From a checkpoint of a small transformer trained on Wikipedia.
Architecture: biases on query, key and value, tied embeddings.
Training: a variant of Adam for these matrices, 1051M tokens, 8019 steps.
MLP neurons of a small language model. Each row is named by its layer, matrix (down: output weights) and neuron, and shows model dimensions 512-639. Each number is 50 + 10 x the weight over its row's rms, rounded and kept within 0 to 99.
Before each neuron's rows, "raises" lists the tokens whose logits its output raises most directly, leaving later layers aside.

raises: " There", "\n", " According", "According", "The"
L5.down880:49 46 57 00 60 45 56 47 55 47 44 57 51 50 51 40 44 37 44 34 40 49 36 59 36 52 51 62 53 62 39 29 45 54 51 44 46 52 58 53 44 47 47 47 55 59 51 61 65 49 34 51 53 80 59 59 46 40 86 41 51 73 55 59 53 44 40 50 60 55 59 58 52 47 50 57 53 31 46 46 59 43 36 51 47 48 54 43 41 52 55 62 36 43 51 49 37 58 41 42 49 51 50 49 47 62 47 51 45 59 66 37 50 36 48 43 48 34 58 54 66 42 58 52 57 59 63 37

raises: "====", "===", "==", "The", "|"
L5.down2540:46 50 56 24 49 48 50 40 51 43 62 30 53 57 45 62 33 41 44 50 46 37 54 45 28 46 51 42 49 52 38 47 49 50 51 48 49 55 58 63 66 59 66 45 49 46 36 44 48 44 47 56 43 67 57 52 43 56 78 41 53 60 38 65 52 55 49 40 53 56 49 59 48 39 56 47 52 42 58 46 50 58 46 43 62 45 50 48 44 52 57 65 20 47 52 54 52 52 42 44 55 61 52 44 39 40 38 51 37 55 55 46 37 56 52 47 45 56 48 56 45 38 65 65 46 52 46 58

raises: " There", " The", " It", "\n", " This"
L5.down3042:59 49 51 00 54 48 65 48 45 54 54 47 57 39 49 54 52 48 55 45 53 59 36 54 45 54 47 66 48 61 41 43 50 44 53 48 56 50 51 47 49 41 47 56 58 49 48 52 53 63 47 52 47 73 34 52 54 48 67 39 44 65 65 66 43 43 36 47 64 53 48 49 50 43 38 59 52 30 43 55 55 52 44 30 57 50 53 49 53 49 50 50 30 40 61 44 35 62 46 60 41 50 57 47 43 43 39 39 45 48 60 47 45 52 53 35 42 46 60 58 53 50 44 66 66 47 54 45

raises: " They", " The", " Their", " Its", "\n"
L5.down2075:59 55 51 14 59 50 54 54 63 65 47 53 45 51 41 47 51 50 57 41 56 55 18 48 55 46 55 64 43 57 41 42 56 59 75 56 41 53 59 63 54 48 61 52 49 47 39 51 62 73 46 70 39 50 53 57 65 51 54 37 44 52 62 67 42 53 45 53 64 44 64 58 58 64 48 63 64 49 54 58 46 54 43 44 59 50 53 57 54 48 50 61 43 67 60 33 39 47 61 61 54 56 41 52 55 47 57 48 53 41 43 58 52 22 45 35 48 34 38 47 57 52 43 54 45 66 60 33

raises: "hips", "hip", " such", " themselves", " like"
L5.down625:37 38 36 43 46 68 54 31 37 54 31 37 52 45 46 57 47 58 36 50 45 52 45 35 47 45 59 64 52 61 50 66 40 62 55 47 47 38 43 58 53 55 61 45 58 55 53 33 36 58 57 60 43 63 61 45 38 39 53 45 42 63 34 36 48 50 63 55 48 43 49 49 58 66 66 70 59 47 54 48 73 54 50 52 46 50 47 58 59 61 49 62 71 55 57 50 78 57 47 34 57 57 46 53 50 56 49 69 62 51 31 54 51 46 51 64 42 58 69 37 56 59 62 48 51 35 42 41

raises: "na", "ched", "ko", "ci", "ka"
L5.down1954:67 40 52 50 57 45 43 48 55 32 46 46 71 60 68 41 61 40 44 50 46 53 57 62 71 47 56 49 41 27 59 58 69 33 61 56 48 50 34 30 50 53 45 51 51 49 44 62 68 53 31 33 52 22 40 53 58 53 36 37 46 66 53 59 52 34 44 42 58 54 45 41 42 63 48 59 45 40 51 42 64 59 54 53 42 60 62 54 27 53 44 48 39 45 46 42 61 64 34 47 45 69 51 58 41 44 43 35 41 56 66 29 54 55 46 48 42 62 45 53 49 38 59 48 41 42 47 61

raises: "\n", "-", "The", "This", "|"
L5.down2175:46 54 56 08 47 61 56 67 53 48 58 43 47 48 56 54 52 51 58 47 49 46 36 53 35 44 48 56 40 48 37 51 52 45 55 45 49 49 58 51 47 44 57 50 47 47 29 49 46 51 55 56 58 91 49 53 60 60 71 47 51 53 49 52 49 51 52 54 45 55 48 46 51 38 52 46 56 32 51 49 50 47 46 49 51 55 54 53 46 48 53 56 27 51 43 51 51 40 51 51 52 46 42 52 46 44 50 43 47 56 56 45 50 53 51 32 43 43 48 56 56 46 53 55 44 52 52 46

raises: "\n", " This", " Another", "This", " During"
L5.down1174:47 43 32 18 41 60 52 63 46 65 37 60 38 42 47 37 43 43 52 49 49 63 48 61 61 42 44 39 37 70 38 47 46 49 38 49 62 67 48 56 45 37 38 45 52 61 63 55 47 61 49 61 38 55 53 67 47 44 58 47 52 56 57 54 37 42 43 59 42 54 41 47 39 31 48 41 46 41 48 39 42 46 48 24 39 55 49 50 39 59 46 31 60 36 50 56 47 47 44 56 65 43 35 60 46 37 65 57 64 54 50 60 42 46 52 34 48 43 61 40 47 62 47 59 46 69 43 30

raises: "\n", "-", "=", "'", " ("
L5.down1784:48 53 52 00 47 50 61 63 51 49 52 48 49 48 50 56 52 49 48 41 53 51 25 51 33 54 54 68 50 51 36 44 49 51 56 50 55 48 49 49 40 49 52 53 57 48 21 50 51 51 50 50 50 99 49 52 52 53 61 43 50 52 52 56 56 49 49 49 52 51 48 59 48 44 51 49 57 34 49 55 52 49 48 45 54 50 54 49 43 47 50 48 20 47 55 53 47 53 50 56 50 40 50 46 57 49 46 53 45 53 56 50 48 46 52 29 46 39 55 50 50 54 49 56 52 56 58 47

raises: "|", "===", "==", "====", "While"
L5.down2340:36 40 34 39 46 51 63 61 58 53 46 48 49 47 48 29 45 41 45 38 44 53 53 41 52 43 60 57 52 58 58 58 58 49 53 57 52 67 72 52 45 55 46 55 44 47 41 47 48 55 40 52 55 62 62 48 43 48 99 37 52 54 39 52 51 52 44 38 59 62 46 58 30 60 43 42 36 58 61 47 40 56 41 49 62 48 49 62 42 75 62 57 43 49 51 54 36 47 50 44 51 48 39 51 69 48 41 41 50 48 45 56 49 43 58 51 39 51 55 53 48 41 40 48 35 38 47 61

raises: "The", "At", "In", "On", "As"
L5.down2422:50 50 42 37 45 52 52 29 46 49 44 46 54 48 49 32 55 42 38 49 57 60 37 48 53 48 56 65 55 56 34 37 44 40 46 44 38 52 55 52 45 39 53 47 43 49 47 59 44 38 54 56 61 77 41 69 38 46 99 51 53 57 47 50 63 52 55 42 67 41 44 51 44 57 40 39 51 58 69 52 63 42 43 51 48 52 46 63 46 65 51 57 51 52 47 58 41 44 48 46 53 54 48 42 50 48 50 42 43 68 61 60 63 45 43 37 43 30 48 65 54 46 49 52 45 51 62 58

raises: " this", " his", " these", " him", " others"
L5.down1615:36 53 49 35 40 59 48 38 53 50 47 46 34 45 36 48 75 47 46 49 51 71 45 38 83 57 53 50 53 44 38 59 51 48 54 29 50 38 42 62 47 35 61 50 53 53 64 36 51 59 47 40 47 43 46 36 41 54 47 43 41 47 51 35 42 42 60 55 55 52 48 40 59 58 47 58 72 68 54 52 57 74 50 61 31 63 76 64 36 55 38 73 38 65 58 54 47 52 52 52 53 46 58 59 52 63 54 39 52 57 57 45 37 59 57 33 59 49 48 52 62 44 65 47 59 48 41 67

raises: " him", " his", " colleagues", " them", " an"
L5.down2715:41 47 39 61 62 46 45 55 55 56 63 52 60 55 46 34 37 49 48 27 45 56 57 39 52 43 52 50 52 42 40 41 65 45 57 44 33 22 72 45 54 40 50 46 33 48 58 65 46 63 30 49 44 41 47 44 31 43 30 62 40 45 59 61 42 40 46 57 22 56 38 67 36 62 63 53 57 57 62 36 62 64 31 47 41 58 43 57 59 39 44 51 77 38 39 63 59 53 54 42 59 50 58 31 44 48 57 36 38 54 47 49 40 42 60 54 45 52 40 59 31 40 35 59 44 57 48 63

raises: "\n", " There", " It", " This", " These"
L5.down2247:54 54 46 00 55 38 61 57 50 53 50 49 47 44 49 58 56 44 52 45 51 56 21 47 42 49 51 66 52 64 38 39 53 54 57 42 53 55 51 57 48 48 48 56 53 51 36 58 63 57 48 57 51 82 43 52 50 47 59 39 51 66 57 64 48 46 42 56 56 45 44 48 50 52 44 56 49 44 47 49 51 57 51 45 56 53 56 51 46 51 54 52 30 42 59 37 43 44 51 59 50 48 46 52 49 38 42 45 42 49 48 52 43 41 50 36 51 46 54 52 56 47 52 53 49 45 51 44

raises: " degree", " teacher", " college", " university", " student"
L5.down408:37 57 34 49 62 38 51 48 36 51 63 36 39 51 52 57 54 62 55 64 65 52 37 47 60 39 50 37 55 59 44 47 38 63 72 45 52 56 29 62 46 58 50 47 64 70 50 61 60 37 75 50 32 48 45 51 37 39 41 39 24 47 61 61 31 33 38 53 58 65 45 44 43 56 43 37 64 51 59 58 47 58 61 38 34 38 49 51 50 41 52 38 47 78 47 69 58 58 66 52 51 37 42 50 44 45 67 65 56 55 55 50 52 60 56 47 44 55 49 41 51 48 46 58 54 55 64 49

raises: " him", " their", " his", " it", " them"
L5.down1843:46 47 56 23 50 38 55 55 58 59 63 57 59 54 52 52 62 35 52 51 44 43 39 59 57 47 62 44 57 52 55 59 47 32 53 58 59 59 67 49 41 56 48 56 63 54 58 58 46 57 48 58 50 53 50 60 54 57 52 65 46 79 42 38 43 40 44 48 52 43 52 58 54 60 60 65 46 26 60 23 39 40 50 55 32 50 66 44 49 35 53 35 39 44 42 74 43 40 59 69 68 53 49 62 38 52 48 54 44 65 55 60 59 38 41 40 52 39 51 67 29 45 48 38 48 44 70 60